Weights of a small GPT-style language model, trained from scratch on English Wikipedia.
Size: 9 layers, 4 heads of 64, MLP 1024 tanh GELU, vocabulary 1134, 7.47M parameters.
Training: a variant of Muon for these matrices, 135M tokens, 8246 steps.
MLP neurons of a small language model. Each row is named by its layer, matrix (up: input weights) and neuron, and shows model dimensions 160-255. Each number is 128 + 32 x the weight over its row's rms, rounded and kept within 0 to 255. Numbers have three digits each.
After each neuron's rows, "fires on" lists the tokens most often at its 100 highest values on Wikipedia text that the model never trained on.

L4.up667:115134161083184114125214061089090147129125197086147145135129167113130104061172140135167119127179118084131095115173110088061172143140100111156146153145138128106096190126097098169120132149135097157113062161124187100118122137112157188141134138059179108073108125119172143153138098080095157103
fires on: "in", "c", "ic", "enc", "uk", "is"

L4.up595:133189111129140113105123135165147137123091106181140153142155148101144164099145154150110193116113100138088131158110135142166156084152094136121117188131109157122142106141110126165119134073129129146124142094062126187147148124125123057113086116180107119152146145172123085102158148099114144201
fires on: "r", "b", "el", "ra"

L6.up168:140139147135101166174150105207167144129138122082089063179144176066139136109128119146095150127128165139091159175142083138108213113126146189065149111073151176108131074111067110103151138117111135118162085152062119169076083172116129191101115163082175142120156123092119132138119121145126126120
fires on: "g", "arg", "is", "k", "t", "at"

L4.up369:137183123120130144163147106177098112115169166097070139109171089222160144158124175091110170168134113140207103108160145132154089153110107114127114132121124141168130170135135091175141078141167105081109108115134153094105127151138087109118099152127095108122124157131197121115152158073107135126
fires on: "ad", "ab", "at", "ut", "ate", "o"

L6.up390:104101087153102086133111125123113149139128156136103090123158138162126148114098116130144093097183089095118091076145152110104168152063107098107055176162059121140123133221136116121165143144133157114155112190100159185208157149079134105202117161157068127169121143120166158148140114145164170160
fires on: "x", "b", "c", "m", "ad", "ent"

L4.up33:122062095091137139079111133162061117132145131104067178108134092117149088178129081126121187149126074089172115105125148134091205139162122140172158141190176140103148103127134157128120143078160091101144164081129138179080134132125107097147100061070106158162052135109131117110122148170143079149
fires on: "m", "p", "ch", "t", "le", "ed"

L6.up750:169100156123058217143152156176064136121161133192089069156121103141095113112131063125137119110180111139080124119069075126123145135134066120171089167131150113154154129080125119116064088104151078114179151119113090168177105177129127184167112080154158162104067122166123117145103096194146107139
fires on: "g", "s", "p", "l", "ot"

L4.up254:124087141115136096154135136161112127105147120091159090094117165174101101126174132118175087139122101094141126158094166208141129085085121149068109152099149132130134145158132092065175087146096088159074166135112126118050174095141185122134198145128130124167066238090137139108187161120119117105
fires on: "t", "ord", "s", "ast", "w", "W"

L6.up531:110115168152144153154116138109123102113131090143123000139121147101160080119096141120158206097173162047168153099134161102174192084117158161116122080116112130133119137138183142145148173167125123085150127064164074097135131080118129089152106198096106144128174110161093145161107129062129144129
fires on: "f", " ex", "is", " an", "if"

L6.up502:140163079119112095097059156109147005121102140110152138166170073144111104118111159138138074107119153133190154119124144206146125167096133116106159117141111111144114168118149151154133163099136122126130130052176148142144169099150118100172097136095091123130140134134137174123106108133140176122
fires on: "c", "or", "1", "l", "p", "b"

L4.up97:111091201187141060126117143059110082097128116155156094155124137127123101127138149138115111087106172184137096102120121149071159156081164142145143088083167142131125171095197127139154106119127127125085196170180089138097140090151105115131140091124115165120068113083074133089074118114166134120
fires on: ")", "h", "om", " th", " Th"

L6.up256:113165187142104111147148151145130086140103132130113126174121152115115082105180129061154133060149107000102128161106166211100119129128111085130139138096094147156128136104122135185176100177138180171067187089129078184114135102106127234116095140121101170155129218100136074113168139127135122119
fires on: "t", "s", "ts", "y", "and", "gan"

L6.up145:174128103150174112124135102179164125154073128150157128112113151157167163150151158133148126110156181127113149134115143152142211104120160118136082164180150132086146159178051104131185071133113121193175087157157089058169166059071105153131094132136037099142101111100174119062121124113198135070
fires on: " S", " W", " L", "b", "re", " s"

L4.up68:173123140100145147144122155101143154117135192062120159142144119087130082113126163123132134118143166119197103129150119136094155120160181159080166170124196167088087085145146127145152126146153124137133106118080145071152087159131205148196169124084138119108101116141107146108137096207137112108
fires on: "y", "ate", "le", "é", "op", "a"

L4.up617:093129156146137204142124180040172140142149082170107147108134072092087218135174107136183148133153129172112098134115096156123137177142092094096175146170124107066171133192091123104083163170142091193107174097122169128185205110112084164111149141171161079104142123123134134138120083141131096128
fires on: "et", "ced", " pre", "res"

L6.up676:117128096143125109095143156155132133151147136206117076145129094151140112169166133158098144183130125114187154119103064131157132135171127156102131126089118206156103130129172107157164098091042177149095108128192127092141088123113162113120171106087134134090157119153134098154110143143113146157
fires on: "le", "ar", "h", "e", "her", "}"

L4.up489:146145150165118132182089186060125130110157117153127090120163137167149163121071152172139162138163124092174099125129157177076138138134140153133114096103103237114123111180091123101096112165161103133134136067161143125147033135100146083109122141154111143113076135148144142133110104109177141131
fires on: "5", "es", "ing", "ber", "ate"

L6.up26:147123132131139131154143116161133107111127141126140117108099134097160132155117143130099104155081126139120133130103075144140129141095137140112165150108108134112191143118148157119125068135094119110102138108134093119121027126172087172116101178149163133125135140129164152154105184122128146060
fires on: "it", "y", "p", "d", "i", "t"

L6.up162:148182140098120164116087131185096102177177085114078142105116115115093167102132155059098063148165168160197124131149136115108100142133114128119161135156133107068135168157165153138139133134139148121138092127154129111177123115127141135158127108095082087168124148107147140097168082121142178081
fires on: "u", "du", "b", "p", "an"

L4.up999:170182110091153065072108089111097089143149126084107163126132149154177142139106111102164108104134153113120122085158177120083136080083128168110151129122126189126133116108127153148143141143123190146086127181177171151126093160183131108179209172132135159149152129145164150124100196098138126125
fires on: "or", "it", "let", ":", "al", "ent"

L4.up992:115182141116095135135124126125086105147112160135088125089095081137126156111142161078138155138167146125147087127133125189046162117139091139187198146162075098089132122115070121136123112131132131128097119147131139110091129136127131093111144101110102182150115114144078107113110115157113162161
fires on: "ay", "ut", "o", "on", "f", "ro"

L6.up608:096137146075116129092130125120154104101095111146120123144163124158139130195111158152094086120117124133127155078127147202136078067103107110140103161096144111054114101063129168174163103080156138179135178086181166157121192151181151117105103169186120145142149200148144133116175132091108172215
fires on: "ough", "il", "re", "ow", "l"

L4.up851:108151132136199114196144133176133135152098095052099116122100175127132094219084132159117043141197124119099114101187121154120158142105156086148079160137156088063118089141123104184131135104073149138097129125115101155090166045120084125137096147135166132131102153153082068092141136094155126092
fires on: "t", "u", "qu", "us", "ar"

L4.up180:138108187120089129111132149168189115153158129090108140127068147157113061111153144124078174075155090140123114147131153132116141119155124169093084101126150106083202156157138131129148093125026157157149168185080128117114110129123180145056152117146117116173142163143129132158128150114147111153
fires on: "s", "m", "y", "ly"

L4.up220:137141069171151142121130099141056179149096176117097130117093147123119157158130082094157144105093162170167162138129195113166144146210143110123133147149137093153050079124116122126082145136136171141107200119141123115155133110112133154123101110178106114149116116164116153073096087151062121132
fires on: " it", ",", " that", " me", "e", "ort"

L6.up23:117125109083083119129117087118146135082147149170170102134108117134109130130151116165135103112133136065189138210120106158071120094145185162152187082208129050120126159095200147062070150138151111065145078133106155122103077123149146124066113139070119158100137100167130067110102116175127165115
fires on: ":", ".", " p", "r", "ig", "p"

L6.up582:087098118149160168165172074123116176106114149129187202174082143106172136164125121082148152096139150063139114125101125125134118150105172090158120110157177124088119113101091100155171121140141155135085095107179183226127104116110139105130059127140152140175087116119129151129088137191096122139
fires on: "ar", " Mar", ":", "um", " on"

L6.up818:135141131136029148122160178111169170111108124100029096141098099097137148143140111126143077133104113149134143099155111127134139135094092165140131130115109159152091122101162195124117104122108119143087161163136164190137044133153123153148133126129097120148103136134113092100074133139086130131
fires on: "h", "t", "p", "emb", "ew", "am"

L4.up563:119165150118124130157166154126134132129086158096087106109126035161130142078147121146143151138177162116139067142111125146126145095116086106137122147189160158166172112106108121182127145089155105033104130112086162100144135157142168113083109136149123129115204193092156145098149099158139140119
fires on: "ri", "t", "ab", "in", "at", "an"

L6.up767:158133101169105080153106125117154089144063142139123081148170177125138096114177136132115117127128215160120097103132122105093136173109121134150137138120130139089146073112146162113130124157079132138140202117088134127104083094148085119120122163127082087156130146192159091122117106113142132063
fires on: "se", " or", "ain", " and", "n", " S"

L6.up255:152152162147108107125145165109179101128127171115134164100110121145147152096167102108165176113143141019141136142202139167136144146080137132147097116169100182108137138110192126173131158133188106176109203112145137189124125135125121158136138089160145128138104176136104155088113147142139155145
fires on: "ly", "t", " m", "m", "ro", "em"

L6.up347:149169099153081115136125152181116128116044142072211065148105121099110111151142147124132116108137071128072116149096096123079189129125128122117126086110069158071134141167121106172107129124084155124117194192153107092134103109141100109065175110122090202126146146113101107140124121110129160084
fires on: " m", "t", "m", "b", "p", "z"

L6.up686:089093137196156207094154135158101123065136117140125129229152148141118152127109144121143172133133157150219129151159088112150163198182136113171149172108128143146133089157163152181116098151088142122149145125126063092103141126125098126191074157149117127081095111158079146139179121139153101150
fires on: "ort", "le", "e", "or", "re", "at"

L6.up996:098097123117141115069205163159138099127181098098149098149161059068161188121065102148174120166124143107178138160114190188102163175140123137188206085133178155170175131133102143149080170143154096126100106147156073142111121097122130139103077122140200148111157081133100093141117118136129089121
fires on: "er", "c", "al", "l", "ip"

L4.up32:128100150105112109105139072144107161092182152142126107088104146158121144117158091099129145128107139159162142100093150196130125140164127125099113116153110136053110170092200183106161118178143166090158111084126084078177132137129151081139217152142154108146142148128105086137115133129058106138
fires on: " ex", " im", "m", "r", "x", "em"

L6.up886:098132178082169116114157113180099142148124150107097152183100188162103159126123175076086164144147113103162144185143119126079130106116145128104103138118154099138108108166088096123209125170144143138106143110163112107136104115187165132103092190134085083084092148132159177126151171129126159176
fires on: "at", "ic", "im", "re", "ar", "is"

L6.up725:122096122133140071166120169072123071162130140133114101186114119112125163132140123100121070111113132155140130100094203120090112136100160154103161087140115077090162144146140132132155142112142131068148112193098113130168162138131150186152198181118083163125112132101118113146108116145081168139
fires on: " R", "7", "R", "p", " r"

L6.up976:158145131103114125160165108164138121121214098084107086138146126132229105097160140090103149201128105131147130094104091221132100165162094139186143150081135191104082103119097131133136097098085117146103112163158165104112096158159075130134157099120120161135141123142133121090077146154169117110
fires on: "h", "ue", "act", "ack", "ound", "her"

L6.up94:140107099121120097101133119153098095100106114127125098191069118109125120095154200174139124105127154088134111114137072084091166099162131139177130091117153149082127234133096184104086121144086086122049107133072161165116050114169119132108156114087086140072140139213093163137115123100115125126
fires on: "in", "re", "c", " d", "p", "an"

L6.up749:098129213116155120128117133140175138091125139140112139143098096155110066105123145164139085067149144138123184163116121085132193161108130161099023125110124170168172120182154069118101052111125142181077128138118135153151171115126158098108129126140234099102141085153132109163113180181138104158
fires on: "o", "at", "ec", "el"

L4.up509:169145137123076131134095124145168164127074140142167185143106134162191130138104143106112130041100147122121120090139061105185077117215137127123079115073119132114153116174129132092175137175106156213134088093139132121126124141078078126134149127100053163094105081086127093143137087062104155135
fires on: "d", "r", "re", "er", "res", "s"

L4.up434:153135133141157155130110069098140126115117142183091137184156059086190132139118141126144205167102130126165093137103200175144102172103134151098098175107085153056092085183142138078094059118079133161130147126079100131119124121087134162132127112181110106077064115111077128150141124146139132106
fires on: "or", "er", "ist", "um", "ident", "ag"

L6.up535:095106119119141210139081099045103147097196077171178091082090124153138121110135094071121155128124081125148093210092169146111173161130121141083145157119098139122190138158144144110046142123173069197110097107138141154144117135071093132153151160169111091106105147139096166131105077134154088130
fires on: "oin", "-", "un", "os", "ember", "ubl"

L4.up124:145154107156112109128125090116134109058109129121168135066101147132150082153155096070107085137123129126126119076121111146151143113120141143053168141139159124143092220180127136123162174108170079135157115104044108153094093068127193176189125135110157116167092153116165032151118171175152195119
fires on: "H", "18", "ast", "ant", "ph", "p"

L6.up985:141136168161147130120124149149080118081147149138096058133077117150148121139127126081131116127122071105099108162066133123145105128117198112171104179130149093167187192130135136146102099180101130226134128095076105075173103096106071135113135081129087109147103111144095069194201125136116138161
fires on: " s", " are", "wn", " would", " cl", "id"

L6.up778:166154168146149116095145155102129141113162102160147137146190122107214152137146179055188125155100088110139129179150130084111135136095131190093164100138098100020154072171092116139103144135128110148126098087177129156125156127130142175101155135161110165087094089134151150154189137134119082103
fires on: "ag", "or", "im", "ut", " |"

L6.up111:111077175127148107126116113127113169128129167147119150106113104154135137103099147125171123096125136096237114161106255117108112108054157031081155108091107144089102116129135099171064160131100084050096183120128120148208144152141157127139178176122105124102136197122108070148092153172138163090
fires on: " R", "R", "ot", "ut", "ct"

L4.up250:109149142169129152158181129108170140145083127123170104090096129067100127076096148133147114123186144177142148110139088179094120140149180072177055121127097145142219077152140115130107124116107098171111106149103110132086160123086117151199138119131095154138121113110132176109145079117076133148
fires on: "em", "and", "y", "ass", "r"

L4.up242:197151167112071103097106142128120139060140070128161128113134129128158126077114117129129120134119174102163091066127205202147100161103125161062116125113101154084098130137150092142139105119107084130118075110133141056150182121130103169183126136135121119128147136174151147071187128115168121143
fires on: " |", " ", "ident", "l", "or", "ion"

L4.up635:067145134167091082150107167075080186152146170111101123114102131089128077084080185167186165096118103116154164099129157167128180114111183141127139128142126135111099169136095164146144088126164142114120113136114171076128109118118112107112195091127153138100149140149103066128075104146103099135
fires on: "ro", "i", "io", " ro", "o"

L4.up40:133163158165097156144111068161123150086101129117111138110092122189113101104146107112134116071113161107142072115134156137142115157069145193082181167149092146192124161139173154096210153123090136154164137165075146170162151098130101153139146068171171135144107060103198092122083112106159128096
fires on: "n", " of", " ad", "red", "re", "ern"

L6.up76:130097097116108124119151128192153167095169160127114117057183081146157150177060093100093145196167076082143085132117108136167157170160117047126198114209148085090121157081132145159115130141115163112177078070145180132138167085117116100162103127103142098159130111121090118123151136115089084126
fires on: "t", "p", "it", "em"

L6.up364:161131164137124107142185142145143193179088089099130114154080150112111131132163094168116061104124179119123133109130116121170179099117203112159197106093171103140173090171085158160207168094108099115132154138104131189096128084148190080112093161138147137127138160132094131096136124097174126104
fires on: "k", "l", "b", "d", "st", "p"

L6.up759:089123193129118112141140157103111141101166124121091106159078159105182080157113108143111179097116081129141125135092150180092087090176123239129112096094112129117138169099133136105097161168131088139120185080165160203150105121163079080105108153129093104183107114101153176200118092102076118112
fires on: "es", "ir", "stit", "'", "ber"

L4.up816:095101070143121115111117092255097147056137159190154124223141189096082080143123142112146131109126206020122128106092188180101111133183148110185122130099135168139119092127152097133141076095099131159084173161106171082089114084110123116155136109112156152066116161164130097192113154175054087106
fires on: "ar", "st", " ", "as", "ident"

L4.up287:171142094096128144150089122118092150144150140156088153147160133064150114136171145150064135129130113096086097086145163147036128157159099165068150183148163154138113141153121114130097205154150155098063094061093083125121084161201165166112131100134093184152058124050136126061125140162106132134
fires on: "ate", "y", "i", "est", "er"

L4.up990:162125214164104143093154096117097146151083155127138077104173140117094163155145090118129097149102154126122178133124104179104137125132186180123111163128107142091122107092129119157118099054119130093139115129154110142146104152173195082124062142116099143144090148140055099175126130145130150097
fires on: "ile", "mer", "h", "ough", "ver", "hen"

L4.up502:133136103091121089127176077165169156035094151139115112127102138138145183106120117070102137090132144121154163126134203159085167076132163131061088146161111127133119129098179113102134092154104149144122117130133125209160041140105140110135105096145130084175132159104159107078142081119107124132
fires on: "b", "r", "m", "k", "j", "n"

L4.up628:109118123188121084104115149095115146138163128144190189169136128118212145144070117136148127073190102134155155122147143135138144074111143204078168144182095130066166119096137130101135137136034119100189146070108119105189158088144119141083159147139128156137071192165093080101084116178149152128
fires on: " |", "s", "ines", "or", "ing", "rict"

L6.up360:095131158117135181086134153141099128168067119181144128116157076114120136167113085089123117129128175168118068121109099124133136090121082124111120159113085129080102158186151130144101129146094147109140122140049150163111200091124080209121137092100171109117093133216141085178101099143125140124
fires on: "p", "l", "m", "pl", " M"

L6.up987:237176171122097123147118160173104040115110131111120137140097145181083115043130156133105068182148128110136113152159139121115180146164181161149162093182107104120139111097108172139095132165133151144096149086100147183052163068103136109134110174161121105136117125142121094114168151154164116118
fires on: " and", "ing", " or", "c", "ed"

L4.up732:113101182143092113179127112150087099100143130140152132100082089090103133086124127146192117138100076112150170112087153113159186132101127116116155156122130088102089157191127132128116171148141130093091115144135146101083112122123137138142128169096182160116155126147157134160131112093152155115
fires on: "en", "gan", "l", "et", "f", "un"

L6.up809:173123161113108141096123167125164123138162151132101088111125146113089120124131123155088066148153109148131150160145085183119130133124123174070112126122076143139155069153136121146085091088118140130113151116083127069160121115120145111120167148042178088147106147110157126144132135117159093163
fires on: "oc", "iv", "h", "uk", " F"

L6.up294:186123105171101127172154156076184096119139154085096120168158089082108171139124097075137141141128111102113150072074137113098146166175124110103148173096128142129150116135110144187071056087150102096170110115161118166115126118127061142151170135154087158149080120070195096071146134203076106197
fires on: "ed", "ing", "en", "ted", "th", "ag"

L4.up690:150102166104089141124132090207113104129174141148120119184119092191090090131118127100096099088127056109160140064142106135152147121090123124155146128132138200078150123110115126164127092133103155102064101160132151163135085132132139057125163131133184156073180108132104153106100113094139124164
fires on: "re", "in", "inn", "k", "ro", "r"

L4.up99:114109180142093130108100161102114120097134156134131058132179100131106127140102106133122137043119177159134114156103146230144154099102115166112152102106064080096110057114170094158105100117164165128099159178121099057131067117165102096116118109121154213143083075122146139104125149120157154110
fires on: ")", "o", "h"

L4.up781:108114101152105103104162160128097098146124103131122164117154118138113101138131161139143071090127148111076157139142151121155133135181211137108137157147060092089143111132147086104141103058127099164079115146093110062143094093152123114077182126186133169133103179171132142093104160076121174101
fires on: "r", "h", "c", "s", "t"

L4.up412:198103122075116107071149090175113155159119083115095138104104096058140148109093126100120070125157156115159107060124168146106118082095108085179193136182129085129120144141105166131172115106160068106115153096138136120185098112141112186135120118111226124143083168153093121109206105146153122063
fires on: "c", " of", "ated", "d", "s", "ip"

L6.up790:149139120138110135121109116155152093147098126089143137124123087149104130243143127155092112159117117138159122151041120129174143145121146118117170159164104150085163122084124113168142149167153092140133117071171097172116128090169147171145062175076175109158104121148089144141064105160096130126
fires on: "a", "av", "e", "v", "ic", "ague"

L4.up134:158154126074153119128122147144165134123163149123086106166077166087168157083148118099168130074155097109096103048157187149087135144098132102142123144125183104122159103118122075134126137097093165110176124135133214117132084132152153122140065197165112100153149096096109146172125199083114135143
fires on: "it", "he", "end", "ent", ":"

L4.up158:133201139098113110152194085157099107115194144132073092135088155142150160130134103050131162146143134090128110073108140122105116137148132098101127151075140140145112151151141130071132184129075090112129114138137099090164147110151159107068113126109071139150063077152124086116098109115104131150
fires on: "it", "ary", "est", "ly"

L6.up727:156120170141180140099149149092162096194157091148140115152050121107154128174170120110131156100086080151131162121149169108132125038148098141070096102126132094117148123165113135164161071123103153111109150155078112137107143152156153133122091117169139123076064110129157136133140105140132155179
fires on: "p", "b", "is", "ly", "y", "ix"

L6.up812:165125154114171119137117167157121124127141113139181117078145127151105111149163194163100175130144081124169112090116122125125156113050173084109125079199103084155185118072106142095165124172151115123134147095117145128147141115156081126162134175138171093173127122100140097118135127128075150166
fires on: "e", "ou", "he", "a", "I"

L4.up611:121112136166152098095157090148120149127180152168124141170089147125105154186159110081118127087188164104137130157131166119153178130129130128171118123124119205079098159140075098158128100097155135101174099093124152124132145126113103136124137146160104129143138124095186140125080136132162155175
fires on: " Mar", " his", " F", " her", "ar"

L6.up700:125091089129151152125144108144143112125107101114115092159132137097138127117107127109129078139136119141126129165096125111200164069192169110156135154155152122103169091152053138123105106128105161194105113164083083123132107113098106100159067148100057104126151123124205127215096090117184117095
fires on: "p", "re", "b", "inal", "r", "ant"

L6.up123:208150134118109112125193107128139131139128191063124104088112143095111104157179108177144066085082105130131072112098128093210125091108159175113138149094099170127113130110085133111171129090171067079154103175106129111159083124103118133119149156094152118086068110083106206104171145065128163092
fires on: "st", "th", "u", "k", "w", "ou"

L6.up188:150066166033125110109142134096151173146132196139118091160122119145131114151159049149099169148108142107187124188078185112137066151163117168138062160109081119154111145113113139154073104138090168104062134103167127140135065101113190126113084183142165192142151112133114156170107133140127147138
fires on: " r", "ar", "a", "e", "te", "o"

L6.up370:131083223093095083155102103096165128117166118189082177195108121151093183125142127151144146086151147103156119202150114109112125137092124180094130119153098118059142089117130128111136178131115119113070135150124115103110164129147154139123101141143106118154135103137155137119171082178145094184
fires on: "olog", " ro", "od", "og", "pl", "or"

L6.up543:109113099150112122155178156126098143065097104171094077081098115151132097123138166134098109086069144113122108128149135116163125137117151132117112102097124124088150190076149168122115137107076126187116122120160087168106119088124072232176142114177165131087094206159154092163152149128131208171
fires on: "r", "ad", "p", " f", " cont", "t"

L6.up343:157108099146097142171178118088074147153141137141144153169151079120154126140147134138186120153068156101147166133113142119131182173129113149168108150132110102160152159126153138212133113112079066108104126153124209156054123135136144105092132138132066102172072130072167111113090184156178160171
fires on: "end", "ed", "en", "in", "ol", "i"

L4.up636:136125133142127098153138162089152114104105152163141093153123117115199164111119145113120138083139143145088175154141118121169192143082138095146087144150118159163134146161103080117141113108142116114114134119150124116170157197079143097111174120130123158109132181121137093071183196124097159169
fires on: "te", "ess", "cess", "ict", "r", "ra"

L4.up735:161112176089104174187099157160115123047156140138095121074084140188179103110134116208144118083152115101137135102157190117102144094098127137088160114161159146112132183188171144219141174095116098108111152126104140180114086103133150153099134148142132150136109146148147189102058166131107098089
fires on: "t", "ly", "p", "y", "er", "ent"

L6.up611:148123103165154136133151152105137164108147092112138105127112122071122135155073151119160098165153071124132063144076139097109212111090114128191100255151114176097127133116137112148137155140155145076163115141077158129130164173094112150111134143131151148160085080113126121186097057144092106116
fires on: " The", " the", "m", "x", "in", "un"

L4.up86:168161119081116086087173119127135113094136134083112144111113120153127120150145145119151132105146109119127057125104135171098098148136180115161105129154166131150124164162171155111156156076084111130109064182103076152170141070119100106081101109122106128109172126114142051119148128119114084164
fires on: " rem", " ab", "ary", "ount", "ly", "ort"

L6.up299:123121091156096101133152078142112101120052136104146113095112128147138056206123101194099129108108094129119116086196176135072119130129163163080101095107215081066132080136168128130153113108093072197155138164070137083089122178117095119102152141192073134114116129108137165111084067165133147129
fires on: "0", ",", "ay", "ly", "ile", "s"

L6.up743:184119109068104119163124113177155176155128156141103064136125192137132115095136131151151143116103120115093200064064072151158154114119126117095126141131151139167150188105132102062138147130117113083141161124117077155160093136110084144081085113118185107124111164097052121081165116147158085119
fires on: "b", "d", "te", "t", "ed", "k"

L6.up229:144141112152072126142131073135140159139107142096134106156093135076106135106153159135191141137140141119122156171143184123157088122125086134138117135097096125082079175138155107087113106132061099129132139156168166061128084115157105153157142143133147162133124166086109142144109049067098117110
fires on: "b", "u", "p", "l", "m"

L4.up258:132143077132105168136076149148163199177165105156145111155137097109167189081129138179147076112112197112101139111085144151080151072120127141195124165148100106147132160093078135099109170095155060116153173114096198108134114145090158166133098194178099121172092166153155086131133186184124128216
fires on: "l", "S", "g", "ol", "i", "u"

L4.up608:104162155129109136197145107088174095126098160167105138128121156152088161094148133202139146131152104134138123092188163101143148083159102123140123168142102140197190104139106089178124094079115118163180159136073121123097100136176078091107103139121055110106111162104098086096169187078163122117
fires on: " t", "w", "re", "z", "b", "r"

L4.up63:181117131123115117123140059113126155105156082125164039060119087122124102178167135135093097180132167132150132127118116117108168113092143113094143108140185060141168117086105158186119155131113125202137091117145172064125086149143090222115115185112169152145116142099101142158119098120139106103
fires on: "s", "it", "p", "ren", "ic", " of"

L4.up530:077119149131131228148154106122081133152115121146145127140113171157123197104122116122109095153116103136104191131120087173165136104095148121117143176168105112131141048168095115142161148160159100105124126138149135074132146110152127115074154131120122109148137116137146150097121130118100090128
fires on: "re", "op", "ac", "res", "ap", "im"

L6.up206:130124127138152102154123195146099135107074185102110117183115099104085140151140101063090136144159083134161144125091186126127109110120112152103139145112134160192110149034140117112064066148121178194191136141123130179125086106215063115111089116112122139111111167105086158086120121136142170106
fires on: "8", "p", "9", "6", "t", "3"

L6.up600:113042172035144169131099046062162129163176122120113135168124088094083189151137130179150178073139180111164097136050120132127175138161078137092133099146172112091102139090149175141091113128153156128136140102122148095148122147111192145122180072099057144125130202145153134128119100105092125134
fires on: "r", "av", "m", "ing", "ed"

L6.up199:144099115151130166093090157121125146078101165135137107067171137129140152093148111144116091102112150117150138148158077110056112093125134121075126137128151141145159081127142153166106142079097146175126126130156129181165137120101059129128166145138074090094156144066173169117088070152153136142
fires on: "t", "-", "oin", " n", "in", "s"

L6.up673:074126144130139135147168097181089125105135181108142128084129190149107099160182140113154150127147155117124130142095150119183163144130203110145134163076141136121144096183078170168136183153059126118130093083160114064113160118111150103160151140148073043025131167151123131128152107146127194161
fires on: "re", "ort", "f", "ct", "is", "os"

L4.up472:089096143043141107163197136151054110114121128101121101112093158136107134125077186165110117138150143131130088131134105143132084167183143162034155143186163125140110147138122182127155117170161110129095085128181187155181110156123155153155143118162158184129116161106092131062159125096135132107
fires on: " (", "t", "-", " of", "("

L6.up879:148142075126127113172176134140138170168068124136104103113120152102137175119092170135075145100144145130115101120115117148125124142123173098094153092096139173176177093144065121131176098046101125188151098106120145148107150117164121140133108087147127160161022138127144114104105066132137182102
fires on: "y", " m", "us", "ag", "ass", "ub"